From a checkpoint of a small transformer trained on Wikipedia.
Size: 9 layers, width 512, 3 heads of 128 (1 for keys and values), MLP 1344 SwiGLU, vocabulary 8192, 31.7M parameters.
Architecture: RMSNorm before each block, no biases in attention or MLP, normalized queries and keys.
Training: a variant of Adam for these matrices, 298M tokens, 9083 steps.
MLP neurons of a small language model. Each row is named by its layer, matrix (gate and up: input weights) and neuron, and shows model dimensions 32-159. Each number is 128 + 24 x the weight over its row's rms, rounded and kept within 0 to 255. Numbers have three digits each. A neuron's up and down rows have the sign that makes its largest values positive.
After each neuron's rows, "fires on" lists the tokens most often at its 100 highest values on Wikipedia text that the model never trained on.

L4.gate620:112144116158091133117124100156138109114106146125106128135149187132122145151114106153132152105112115102135144132160084115121102157130133136138122147119115088112130120140135146137155136116069130123112143102153144161108117137127100140137119112106136164127136098130116132173147099126126128100130095116123143151098130162112139119137121107141119087113162121132126143103112129143161135103135
L4.up620:160120150127102147092157121141172139117101128136080171076103159102145154123130139147136099130144137120136187122128173118123058154105124170128140092128068129119112126135152133149145094146135153130149078079124117155111127138152106123174138099137122135065071139134119110115098141148134149172104098135115114147117156090131120117139128120167125117154106105107126088120141141146126121119111
fires on: " |", " so", "lan"

L4.gate25:113077132093133146143132135095119156127130119146120141144122107122138127111114153142123135131109113109136104137091126136139135163070139122105111154092102133096129118080163139070170099180165118103131118122127162127136142157126123114159120159167144123111044118125138102098125144159132130192075143145112110142126093119120164151133132107163147124112099128064135113128103122101102120111153
L4.up25:134081154106113145088155148135174120097118141103150143082109160081101138147130140114124131122143119156128064127186145103151133119135140120152112112115118185079164138130135135162135134098121078106153099154144145157118101131117109140151140093133097138119151156096142098149152162135145123144125136099068154130181111112155137168140075122133134133161160110146118157155134156090108076105147
fires on: " |", "|"

L4.gate1200:074133127138156119145116113122153144142164079138178119152133147117110111119151125108154163135106109106100097130144133130091084129106107116136122183143155139175081116151096127144125138111164142131098130160152139103122100150102147152172141120130129139102138170117115115099081184155115128141120123163113137153120148155062120160114145159119145136098122120123134155100147165138121154110105
L4.up1200:096120120125145095151121127112169130123102079132127146129087099099120102131155182115120092155165140116093151129144105090139127139135085123168086146181163125117109150147154157169134148154126149149123111207120126131139139114129119132085094102150126113136123109088144146105131097160153138113156106152130181194112101064133150160145104115125166113057108105099147113128132104140126128124111
fires on: " |", "–", " of", "ry", " War", "car"

L4.gate988:090127110132151186134118128144131120154097134129159116135123094099159142156145125120137131149157131106081142149133126126139079139118104137138081146164115135137090135134123146108091124095165095125114106149095096103128130142165104127117137140135140153146143147160170094111119181147129142132106114100167132091142143126145156170113104143187130092137140143141136180090086133120118124137132
L4.up988:106084131119167133123134106154159158155096161162098109160107180107130127152087108128118172078099179104133086113072123098126141094095110129154097136146152152118111112168116124141134121101114181151126111116086152105105103119112150151142119144167154142136123113124148129133103159114140127101155119151197124138126160135136080127159159124112099132099081080120122132123119150166082153152159
fires on: "'", " years", "y", "–"

L4.gate1176:154119194133136106144101117161185141132143123114125130136131153109113108108161105138143117130162112121126114120136150131109141087143055122125162117131115089134146115123125140017138106135135106149102120182140140078122110150133151147146067105132114106131128125122137139129101112155072128100108156139087132117138092121138104172139132150157116131145122128145149128119120159139108141081150
L4.up1176:108129132116157171132115124120115109092126145132136121115153159117139134121103171094111167160098116142106112148152115078117127097097145134136154147131119143114086138147107077168122134144118135056116135122155159166089155128155105109136143137148104101126087133164149127099133130149132123115112120129122133107159144140116091133116123083107127145104126088130120115126113147143157123144143
fires on: " of", " or", "–", " to", " towards"

L6.gate22:126156124139132110137116081135084140139130090061085088097106159127103146170142137083137116162132141124101112116166145128124123088149135122098135117113106131101127101119149123122123137092132098155166156106149097124136146156151139125153132181112136084111115153151122110164131078171103132102109143134123129155126150187143101123159119112102134142122147115154106141098137126121111120122100
L6.up22:099130102144137133143131118164135111080105143156154131150147147137109135115147117151095168168102126137152112104165117149138141140138108127121127139140154132156128071121149132128132177168150133150123143100131117135148128077122116169137129083124075106156119118186140132150166164165136091148111131129134112125132135129102161157170131104107081065096113143160123128086075124121114135095127
fires on: ".", " |", " (", "ol", "|"

L4.gate1310:141070130159140077160132086147133083160134130116048117139127105135153139135117129132079142132138143064094097135134136117120100135151119123100155172106156138100103128123175122139134127146131141120158147135150110153162099132111193129121109144148160166152127108146135108125122146152090156156137111149101120099164091134106098092136066095148157088119129080080121147109095148098110121147130
L4.up1310:088100104144144089167149115119129107127127130150141161120120094136138108129119081151096135143119160161129123103138131151116099176120136127122128164091113141128118113141102109172129070115119176161135113143165100139161162128166120141135179127133140125133152126119129119149124113087138159165096104176149137125128139124134136107115121102157114087137147100127153126133140110117115109095123
fires on: " as", " for", "do", "ti"

L6.gate985:116090151142122148122117103104146153157159100146100184122101199103126145126161117119121127134137125144126138135126102164123127105162105163128159140143140151133127079120166131145149128141159144152148138137141157155150121120115165122136167129153115136105146118109126145123134078142113131153131131120133127134129154129131134126166177114096150151169119105112132157134132159106105124091133
L6.up985:117127097146120115120172099182102144194165106146150147133113151159106133130133111133114148123118131089118142166159152136126084106117126083148087129140151161110153092105150134092123157129136088147148096119119081130137139084189136136134125149161156113159099183124096123133133145144120073141148107127109121139085119124108107142155169116167127054137146141126120153133091113112154160158174
fires on: " |", "ps", "uter", "|", "ke"

L4.gate556:137085127122092085144088104151177142157148073090140146100120108115160151115108189140115054101141145108126125124131115089129146147153086152139152125130149111143079116114142125107164130130128091104127133108159145129118142117129137169141138124108124120160103107119116121085153108114092102141089126192109146089187155123150140168142086178105146123155123120123095167094090134152072148104146
L4.up556:134103125135132113114110127149139176135123110115151118115155129173095108163086155127101144120113098093115107087135073045098106115133111079146166120124105112116123138114157077133074087121176133141108167142123094092166133118129138127149087124135124101162157136127174171138125143127163120129114117139143149098127170129143133125093136127154110153123173120133148146138167121140113132090100
fires on: " of", ".", ":", " to", " \""

L4.gate434:169101107123161141158120137102105143108137114115102146112125139115149153114096120110150121162079182089109109174088134136099131093141132169109163130059083099157115067127117154124126072145122166120121151130156095165149141112137145106129144117116135068136171141121123093113085171097146153125175134144155102131107157154122108143145136178125124164122150095152137120121127131100132152108126
L4.up434:130166100103146118134135138123123125156156132136129139137091143086114144164152148169140149121142102103050108092157110154154059122146132116155130126164159149115116158158137144126112140147145096132175107138121132149143133127147130126128105126154113130138117166102129119143124088129106126131151117077096098124125059118119142094123113104157123090141095117124172141174130128127149166089139
fires on: "ent", "\n", "-", " District", " |", " of"

L6.gate893:123115129133103161104175137123128160145101108159126112132143155157105139112124105131131147126152144190110140170102112190114102112125136100112174111135111143173137147156156102124097099129155143120112114124108136119120142124133114171183114126141113158136137130099126119146139137118069129092100148109102112136129158113086123116143111110131101131134123061170136111097076105106116168175209
L6.up893:151150134146112128132134130122075126122141158134108169118141139113112150135124172146090134139107103076117135129161132138161141120126122143171109115081096128119167127110130104134090144115165085163171142143098135136175117123128116122147142132163109168111192138100152084173145181129143116104107088109121170147123121105150097098117137138150100103110113112133143115168121113120161134151121
fires on: "t", "|", " District", " Title", "let"

L4.gate345:171131129109123165107068102153142132166138147125118101112126148153132122108113151120091124155099134142120144113113141135143079120107147106106098103107128114138111145146119138158164089159176123102148148086141131108109109120144108106098145143128123111187138135131124151111115159131080129147155127111136155122144153137139176097107143111110132151113115091126112152135118123142091093161114
L4.up345:115155089077127128156117121121158151149161119121129143131127104162141120145174139119111110103163191137114163145113116138138144120097187127161124123152137097114139155167143067127141149169139143109158150143098150125095132150133134107164079120123148138142116104092144124116137147120138100126122122098094126107141122132140153161143131135077131154105110136150130133131125107150118136127123
fires on: " by", ":", "ger", "er", " |", "rit"

L4.gate864:147129107090133130121143111112170163123112139105113134140095142146113130150138089069166131131128089153136080103146127140079135103140128149147166141142134156155138150160115162091132133132100137112132135106138136127109126145094142138127149101163134129073125128109154130156121160156122097131135110160183156127123147191083104122126156110119125126127174144136136124102067148113118127103119
L4.up864:129102133104137167112147110158071133148086117144132132100182130169135107111172093117168086100116132109114165158126149121107132134120143119143116084144104086111122121147087140136146097125106165125123129157149122133128117120108125140108169137126117110157147087155131146129117097097103149092149124087126122142152130178153132123160126129126095092109128142151128137120183111151116130151088
fires on: "%", "s", "0", " m", " |", "-"

L6.gate252:118101102125132086173150090131123106134132087103112147106102124162125106134124157134152191181100104168095125157125125132125147130109169138114159132110134138133112087124132118133144073134115112168172132115141139115124128107166140128149124149154115093090128145129129120106114167119069112091146121175108114151104096141115126131142129090123141101137158112105107104119174148091097165129121
L6.up252:084089083144117153150160131127098123087139141092161100108130138119130110116102144090121124139108168125084117124108099131152143106144152093146157171118135143085111136124133076124171168111122131125160097143144128140128118143096070096139115150094090142146143103142129116101180120110150156166119121122082128119154131113129106132111109165099107105125145082157168086120138097127149157136144
fires on: " |", ".", "n", "ci", "%"

L4.gate355:154097124120094104131133112174136179124120138124141158126128122181139105138164131094168125099147104136131127138145141138117101145113105128149165116158121105134114074157117126119181109166129131147107121079126183129139116140080151129134094097149109133118077108162154129095094119081117076134172124175146142131175135153153106105192139136139144120104129150137172177118099103110082137123143
L4.up355:133104123108153124158163147117157113135161125159158126141156120177119142142103145131127137138143107153118135114142109144133142126132152079149187107121090082121142123142065126138153130130079139177137133128129135121153104118111108087138124123089084126125125149184146163176113147140114107072184144154139164152137138110142171111132150109136109156092165107159137148134119139121122150130112
fires on: ":", " all", " .", "lis", " to", " at"

L4.gate646:127147152086110116131119141134117148143066063113158163132137122139166113160099111120121115087157142157138164107088159136153171137101148104132129074089147132143132097117086152139154158086097108109122082121133100129123145136140131156144128156125094145129129134123139159123162121115087142126077135134085101133131124142140146140133109137110112143157066119118138165113131112110121128153132
L4.up646:138132121127136159159148026146138149119149105143124131114136163177105140140120159122132134102135104157108115105120140096166102096133131126149118152099135100116141113088172120094132182110112125108205139159087132135169118151133124129161123102156126157125127092150084128157151132151122135125118131101121126124126109136118128134129132169140125064113116116115106128061125108096115133131123
fires on: " |", "|"

L4.gate388:130132159146095121099147142146159123112091123148136119156144147134175137121087147149142142111168175143138071117132127131146157074139133107142167131109083144121103071099099148151106182123098110147115159113177102131147097106078125110077154133094148118136108125146130139106133106127160117151136123167124097155178119114133102126163148133181107159125144108156124142160127118186134133142144
L4.up388:133168141109129084075111144138111078105122178142150115087111128128122140143091115087121134144076157163111143117144119118138102127150137133131112195151177126098094172151132177123129142118167173112125117119134124148074173146110147157148092111152170118155188131158131141099121131131117126133142174149177145118118124133090088121138166127120121137118128108150089108157148157152119121115114
fires on: " his", " her", " by", "olved"

L4.gate31:124163145114139132149145086105124152091101091081169133130116177089139062150131130111144143141148105151165114137108116169144166165130119128093119092129167143088128132139135155133134130112103121131136106141148116152150149120130112130181124155138118129149127180145112135110141130161103069143117177144124123113108149118129132121111098149140125117158118121152113118133104141062119127119129
L4.up31:141137119118156119099147146105120130165099137138152147127098120171143117159147121102115105155172086141120154142108153137153085124133141157134109130138122148119144151116108147163130089107098113143179127168156144133140118127144114159154155129086127084150138161127124097171136126114163157100126134117089126111123147170109132163106122099130169112079144049157124119090126111109099106127138
fires on: " |", " 0", " work", " Format", " ISBN"

L4.gate215:141055103137091138140158099155119147186150138178114096103135136134146105140094097128133106111165075098092093146140147165111119138083137136124076096114087140159133113106131158134132124118134116107170148113124122136120192105141144152122119150143126114113108127157105159185114166124116121124115126134097137086094127157109146121144104145138088094128121125118125122087141122133126127115108
L4.up215:119178120143134112104126136136084152095109119114139116167098068136130128133126151104141143114087125142142146134103161088142125173136116096087162084101140111134095104134125123124125114101121100151165107148129100104120112137137114110108100176093095095142159159135129142148113063143115169108132140102108127143114147137144152140106137136148126108169161088120102118115072125123151132120103
fires on: "-", " |", "  ", "op", "ob"

L4.gate329:141110118160109095118135115133119127144157112104062154120118129132142115115098153157145173111122134130133114122138154098117111147097124154067130140097097162150113111112173168109162105149124152117141151074133176149124166134120139155139112130109153116149096135131106139162073124127153083158135100140110123170155098150130098102137176144107155148144125145143102136135131161137053129101155
L4.up329:113098143177110126100131160147142126088084133097116141124125151145114127116157199096132196149116152144125091145094150120115076114125148167099116114124106133106131077142145090116123122176133154104119079117178124087136155131114131107149154090123089116123162164141132110143118154142115157149147140163125117123133143146133086123121108155155137134147117084105143088110103116113159142157139
fires on: ",", " |"

L4.gate1171:127135139122153156123116115182179178156155156085125080170081117128173139127150103098143141124093134141153145136100163139102149137114136127086136133108087109143134118107127129152126126129153145112119120132126128130131119149127119131145188120126151144160155146152139129098119153132146148142092156126127129121115137150095107122113126124087100133149138100108088094099161142148104127152157
L4.up1171:111148118165145147133118122123150124158154141119127096148139143164202104126104110145162156130118125172116127128137139128116129146110155096134126100149090127122111145141097075100123127095115095104118141159121147096139123089099129160115137135118147084154129132116131107149129143105116081116093116127160151144070108113113113097116131126140111119136131122067147096085147129146118110162121
fires on: "r", "n", "b", "l", "d", "z"

L6.gate963:167134113127131116134118110131118111130124128099128119128121101154158152177108170082108127147115112147157092114118168142162112143124133139155143152117136083151126087057145132146112143122135154136135176112060088128141134152143150118109164131138166148149119107126126149131131146132105055144191132174156137123132129146113086133144175152136080123170114087139125097143102138131140140112181
L6.up963:138090114156097151089132120159148135116132139098148116048111106176134139137125146134102148151127148095142113136110169141161135155115141117144130111129127153126135151133151120182076121113145162146136141115129108130152108119134140133100141149105108122139089136153142099135102139138107123156116072174159103097140136134151138087102122115155112116147134104130087102085103110130123144116128
fires on: " as", "d", " it", " for", " up"

L4.gate998:163179138133114117147146137131146128117135166120129100114091127159124122100147103113152105138144158126162119116158130134103130149128092135115074127141136195152141131114104146113164099139115100137053143091108153117124175118113126129173130133130132138105076155122149131128112119076119097126123131088099099111145157161143070172112139141178116151127133133112124114135148185185107143160112
L4.up998:122165116110153116116158175128114109099125163135150121129141115115132142095088092131140127093152141117138160127142132139109128165155112105121119115143156140131132177127085124128156119158101114123152154099159156121137101114121106153148109159122111068170095111108145113114125143150157153157113146120135076113139154104126127103132136126129139161170113152170128084154154131154151141161126
fires on: "  ", "\n", "co", "up"

L4.gate736:126137126122125149126152146111142120172147138142171122148150137100162130112105148106127125120104135108154138113140121120121159158129100143146129077062127105149136168153118136117140125122134150140148178099140144115137121089128133145140124118087109167134136133140127121103165156136108088108103119141151119120103115102146142152110096115083123146132103135129126112087141108166090153151130
L4.up736:097068143148086171155130112146143164152083123188130195154128138132144131141115105097148157131104073138121092157114140132141143110160131057158166109116133140148134114168143107115108149110142117121140110117128101113161123115124120118093148154123132129114143124147152092169170148155153115080161132146174081127068147115132143097089109129131140106128118142139115154113097133123128123161141
fires on: "="

L4.gate340:096154168093077118190107113084162138128132101120134144138082119130113097129116124126100145128142125111112118100168166117090110182140142139096137106156172121185133113138129146102116084094140139145149113155123123132134135164074129123134116118145152149104148102122135177073109142121134152146118144157122131126086119122137195114128082125116116097131138110122153143149112141089084110120108
L4.up340:145126137082134120102151116098107162101146100104128156130123142179115128124110117093154130132174126114131156076100103122108104099128155143136146135141120089145091142123135176125148096088123125103205178146120114122148134154168113180108092130152125110131092118148115175157145095110128170085094136141149125151130120136127138089144129138104116115120130101114091099105143116171128121138137
fires on: " |", " 14"

L4.gate62:082159145168167148120094128138174087150118126146102085146112171087120146136166122126115117115161113163111102141115115123153136152081086106178147139144150152095132116134183141130123160089129116153131105113131145160143138176101123128134096150097113115125135117152143148187123111114135175116157132123134130106081096123124157095127100123122157134138126123117152154115138138133159140147124
L4.up62:078162122101134131102140142128094137118117145133140153091058124108084129126145114142118159127115152162118157140105120099111107145154142106131127105147117085111107171152122118113137168134100140085138159120152146129126131095155169128098126112100116151167148140131112102113115134137133119129144126130128119130077085136091133103091107102153109122112090117091141118084105143099149114130113
fires on: "  ", " |", "\n", "."

L6.gate166:160154117092088115131207138106104160150091082127099161134150122124138137141109165088133132099150123113145148118103131111157129114134149120144131118103134110123115105142123114098135135147138162095148141122133133161117115198141139154153121146148165115136132099103141151103163128127137121118109127130115059134144097154162141127143112158155133151152117140127153167109125122091135155158133
L6.up166:134136146125134121125138102141120140101111134130144122154125133142118126132130177119149160111174153105155136150170110204158127095113145115084133170098091129135133109130113096137056113142091158146137123148148091137145101165148096125134126155094085107137090124162156105121115114135109171127123112134133150154122128120101125117141136114152152097167133123122088161134130136152120100121126
fires on: " |", "°"

L6.gate1294:134158119146143185125145105145098141115125117087110141168102121137122123110161172102139129189152146137123124148135155106100101116097155103117156098144150117151123090144117136150103102127129125118145067116107147147138146138119140104128137145142154114101123116133145141113120132106106127110131117133114165093085114139164154124112128106136146116182163101102146164094122101117144096135138
L6.up1294:137128097119105112122103106166114117078127076155120116083115117136149119145114106140136160169119149130171127155117162122118153143148136122152046108129108163117178098113184174150138136127094144106109143082164139155122163140121109152154137139100126147139103113099077138102154139106130122137119162126153112094145185098137128155086128145110122161116156119106103136099155123141180132135094
fires on: "'", "s", " |", " Japanese"

L6.gate536:142125123118078125108138114122114143186090136102151169131057099156176113113140143111099137099147115132113120110149140136148159101087120103096163121099114117117131136147159088105126146156168156141117132111100100205135102113133167136149135150098160100135185132159125122150135138123091151122153139118107110122149106097082162116149160066069116111140155139108134107122093120122137125122095
L6.up536:132118116101104131124150116141149095134130135048148139105081114154109181112141155135154123111141120130124165136093116130154137137087131110171144143110136100142076133107120131148109133116116135182144170087154134131146118113214127147189157139085126098153131153135119130138115088156112139127119154129155105159181137121078141127103154102109132141146127129107077143112106101115122176176099
fires on: "ly", "d", " it", " was", "ty", "ally"

L4.gate390:125140104117134143135126097171140165114110121082116116152123142162127175086147157098095104130121129160153131136120121091122062121086161124051118140066120101168133136087169129115173096125143159077139084163136140121121124153114120136142144087139127144131169148152143173111118140134124112142117093104134135145124135136137126132134130108202110154137139104129113119102141135136114131125116
L4.up390:117135122131100140097136125134091124127154130095137103151123140173162150139157134114196115090133132142108144153159117156176131112165131161080133125096165097143142113122123130132131095091151108147143151087193133132158151096163121126179105142129101114146158136148130107106147089148143126102158178105130166160136117104089108116088182089148133149127142100120118055125119110110134160135146
fires on: " |", "c", " north", "ss", "op"

L4.gate1072:097130105121134118121136109123141148140116080121132160135144152115147129068100109112129151101172117157145068154122125180138144105149117138122163117096109137109093134072118122130170098108116114117142128132091091136078111126128120137108142104135111118117172148111142137154136135133126107151113142117107127178133133154140141155150090136141148123140123114120126160117116118122059151129175
L4.up1072:120131163126123117132124127130152132120145108154124175120137150093119141129145115174142124152144089103114120148128102147106105121119070173098130126131117131125123134144111116121130100119087106128097109118121110162125113095116111149071139113143122092093126161166109120119119140128173092139112126107156111118133145117159140175134074117136140138122122160113121168169143125132081114137140
fires on: " of", " |", " +", "8", " and"

L4.gate928:136125152143127110136100137116124092141134155143094147172133153107102135131101114099108107140127093151139109174142084139130115085115089122086114147127138155121101098117126108131146125102126105109113116125159114132113187168150155125108122159142140127145136127199160138162116155084153120111158135116087135126117141157127111133130161125156174134156089120137136130094118124125126160146155
L4.up928:114124104129113127127130087153129147136153085115119108089116146122112131140145199163119097149159126108109096150181131154130139134147089114125124142121129152137146095132101157104104189152157131115116072150124120109145082126126104126152152140100109161130115149086139164128125128123099121138118108109101131141112140137095161155126115123123124143100140125133155170148095148137112112099133
fires on: " October", " November", " January", " April", " 18", " September"

L4.gate821:093123119104107130159150099163198118137115123134097158170113088154117132120158138087092138132091133119123142155156137147142136135133104169167137095099123135110152145111148155154122106143130148135138195129112129132159118119177135123143134120136124138130114157152123137144130115137138097140117099121087095113113127161127139180105106100134117089148107094094144145149112115148131107117108
L4.up821:096101151157153126132151130132126120105128107152096100155176133111109138157097086123135149103136130097078087115123130104110099099154120154091135105129088112172077135141138128092157092133107099135117150107098115127134118110108086133150114120158089161147136121136153097148159089135103120132114116137122126128099109136109093107173084171133142122157092080108091157151107137115128134130145
fires on: " as", "}", " =", "=", "g", ")"

L4.gate789:144165108058113135060113125180149191162140105135147143069151166149117163101131120110122094154137130123144136133144118129161135124117118152118128110093100120138130095116099163120106113113137085117121145127143115163123150103113140147160119124106120137131167137109138147154114102157150140154077115121091149146120114141153116135118142093125132114131095105136118111146169153154125163126163
L4.up789:133126124186121152100122094158146130145159168130091128068116079153137146131131095167111150150073090164135112156125107155120127145114157120111141117099136146144116151127110142113118151105125115151152138091120118127157127114129119157126071153118129134095135135125154111113132105123086130101105113123134146145131142160127125129113132116133144155126182116156126071094153112137131119197120
fires on: "n", ".", "l", "-", "um", ":"

L4.gate1047:081075149164123107151147132128102088100109128106129139103133116119146112128131122128133120119125114099069147164151101111112153077129132103127124138142137139104113142146161102130120143108118106125134153124164122141113119137182089113190109136117133140131115111137154151204161099124135130133098135115112146146130122139126125124142165117112133117131140131142127108083148102119161157152164
L4.up1047:071111109155079120156089117143138151120087130108114089146132144109172115110116139107089139095107112156169106134126131121119126120139147147091133096122085108092129151158132132099114121123154140132119144145129109129148154164111150104127115116149124182093118106157144135126123093148120104133124112162192075198112131149132122102114097152116107087171096175142147136133132109139156145125130
fires on: "=", " and", ",", " =", " or", "ail"

L6.gate118:123196133149094111144122114107101110086134145090126115094096147117142145166193097111123119129140108143154152119159153132113133107111146131116132158127126122113120086150147105125129129136135150146106118098136131175119149135168110138158116115124124166110157152110169112110117064132143115144126155160107112178170139137120127106174151135145122161139151119126134091147170179102144090122108
L6.up118:154139130100139110124142157135078116160112159111114181122130159125145128129156119149086133103140147154094139118139120127154145126165122084107141081154175092140103148113101158144172138109132120133134175108159158137106087092135164143113175117131112124141155137147133161141125113129148097141125112118159072137131109124152087078173137144115094120098098101139134141131140125096120173149130
fires on: " |", "0", "ed", "ren", "6", "."

L6.gate1016:109150136110110123157128111175122111107118129047112118127142157166144141103129130131127123157141131118143148145111110086172128131141111161118139115128093123143138139139140128134130114156133120106119116140105131124135117140150148151143104143153144136125157165137194108145150092118108147084119119182149142125129124136182116152126165117150120124162182134120117120111114154124066138123116
L6.up1016:086169089089123115133108106174133160114104119149186130163151122141125109134108142117161154153092144145143111116103117130101151125157084121159106148117085132084125055159092119123128165108079168170101126119158105126133125148086151164150163149116151057093132112130115107147124148120161167130140125070126131140117109091133100109123173143147133139138115132058111091093169135128111119160148
fires on: "–", "'", "/", "s", "tt"

L4.gate1273:164134129157111166116113149171177149151147102107159110128105205149116117110124139093107153140143143097135098117134108175165145078124137141108150113127131145105099102084126120099112138128182120097152157175121144122115202143132150082125142116124142073157167134107117134099138151114114119154120105138113117147123105106104160153125143150132120135092130145119122170134090120131084101133147
L4.up1273:121115125135168138173108112126140111136178122074142138120141162161101092148158133162111120095135150083099195125139153125138098167100114109137137131112104103105116115139108171103136118176102101123123161124135142153115125117114147120133083150146114109130129119125058106121145107160161140123125145149097112097078098112090136123143121116111128133123188131124101146153155157095100133118135
fires on: ":", " by", "th", " as", ",", " with"

L6.gate483:102108126080112087133128109143143145104118172110122156129125134142132122115136148093112146139124143146141137120100154136086109086124135144098096097154115107134111066133141109135109124106122165142144109167123106106147058162128113117100086116132124140154124121129121142127125133164112119137113093098082125108164100171065105113155146086099113152153147122114135146073160149121118153155097
L6.up483:146078132176077130133117129132105117097165120129180134099150143115117136112152100125149158093125135110135129136129146092121098122164128174083092109148123115097144108158115106108107143156118153113107100137142117161129127157120122104131150103092125130137106108081145105158137120114144100178124120094135133186139123128103105164122128093137125076130134146155196118148160100119130115131157
fires on: ",", " and", " or"

L4.gate1340:135139161132121143154107141180136089118134154116104092152139106130108112112123143118123106140109113136139114085116110151106106117147137143095087126117135172138111092117101164072140162154149168124082120122123134111130116117093136134085140076111136105158150159101142122116101145117098125114149096136092135115096153134142136157107116134153115123095143135098105099139146154146068158111086
L4.up1340:134149122106157139119158142104130130126126101122130097118087077171152103144119112119117091163147208152157145116107111135145131174128117125166133159165129183132114153136115107124145153135124132107147124129170139125168123117120163127142149094116117098140134169134116069100117101115120125121149135135094123125135131070139172119145125118106152149156188131126100132149137112116115110139157
fires on: "  ", "\n", ":"

L6.gate1246:136131111112141127102147155134142111130189121132103155106153124126109144115112124117142142143125122156145147200138155148123148148151117132088147146129122146138107124135104144156094129119121109165139085135123113097125112130141104113185124121116105148122105128134136138199116127090101124130119156158098132099092162124166132165102143091184131157104171146105158103104153088126149134164130
L6.up1246:122164131154150123083091138107113103172129135134134090113137099100145126102107126168103135149117124147127098160129119161089132130119124159129152137122122133140117082113102082119112143097142153145122094164122118157118123132131157122128082119102113148148144115129146182112102121136172149143154118132103141137114160122116156111144141146126140118150121137171183146099155099154208153146159
fires on: " and", ",", " to"

L4.gate798:150125150112130120141104158156127118120105136092171157125149121167164102140149119111166136163147125119167125120163101074144176149123099136159128146124166123133097111131115158134131135139149153142139149086156124117175157127119134142112139104091133147111105124121123123134119111150157114138107144099115143135136170172151137166149108132113092145082076123143138162120119136113088110113094
L4.up798:138118093137153098145144086097126124108100092107108131135137075169096147129121124105164117143134129135113109136129108067108136150151117085141146132137108095102123114120135144107131114093149155153168148123135110107142133115136137098140126105159141107149133090107145112133121088153113122150112129138090140142146122146101161127129109138089132128111105121180095119143088117125076103154138
fires on: " |", "-", " (", ")"

L4.gate401:148161104139117132119134118111117107134121112133108170084140171132134131148125121144099104116221145094122128188112116178102143112164092083144139111110122125121116109120140117108179142116107119165131175153114129164113095148151105146114137084087090102131126130089120084169136122110123113109134114161129127127104117117087101147120120114133138133116144081114112108158165102089133127129142
L4.up401:094143149083158122123109116148150143116117108108193138120128216120110146152117104131119115149143197149150095127159139121140170148094124140162132097134120138153115098140121112139142123129111118094103113166100102083121123093112083119140136107109105160071143114097131113098131143151148131087090133121146150133125132133098081152119125156126133125122107101109119160126114132174149159126111
fires on: " and", " it", " there", " &", " |"

L6.gate181:127132123157156135153091129123144153142056112109087173172103109154122080161100112096112113113137101171138123154096135132095114120120125133127082102125151139113158137109099109115169148128175097120130122104109165127133122154124156164135118138146112148148127157125197126137146163091108102129113104115180119125100104153095093137112065156096110126150159144113148192077147140112129140179139
L6.up181:099107123130140144155108136045153098179104132152137158190149100135130092101105159138082123099118107152115146135138151144098111112156128134141116137098150155159141142187123113123122130119120147148114186135109113111134132142121100159135119161184131106155166123102171143125157155110116093113114117112192150167124133147127098124129118169126127140169128112103140171136124107111089122151119
fires on: "="

L4.gate553:146151137105141149113104122145132125133108143085140068182053109087128129113115091107135125175130111164155081112136096117128178102135098143111142119097137125142118131074110140128138130126133111104126139098146104117148128123107143142100127120157124132091147183144183146134149135143152129091121093119116117119104100127138151152128155153102128148174100086104104127099166120198144105148138
L4.up553:147112171132118146092164108141169154100113110124125178154118102106163094077113141111118158133137100129132129116086117117117144153115127146106087134142153137128123137134122124088160177090175117134148149093114123107171117127089126135121142103104067118158125115138145105120184102145147150118109102148143126121136106113130147120084131154068116136096126089129135132183132092136129110132160
fires on: "=", " Released"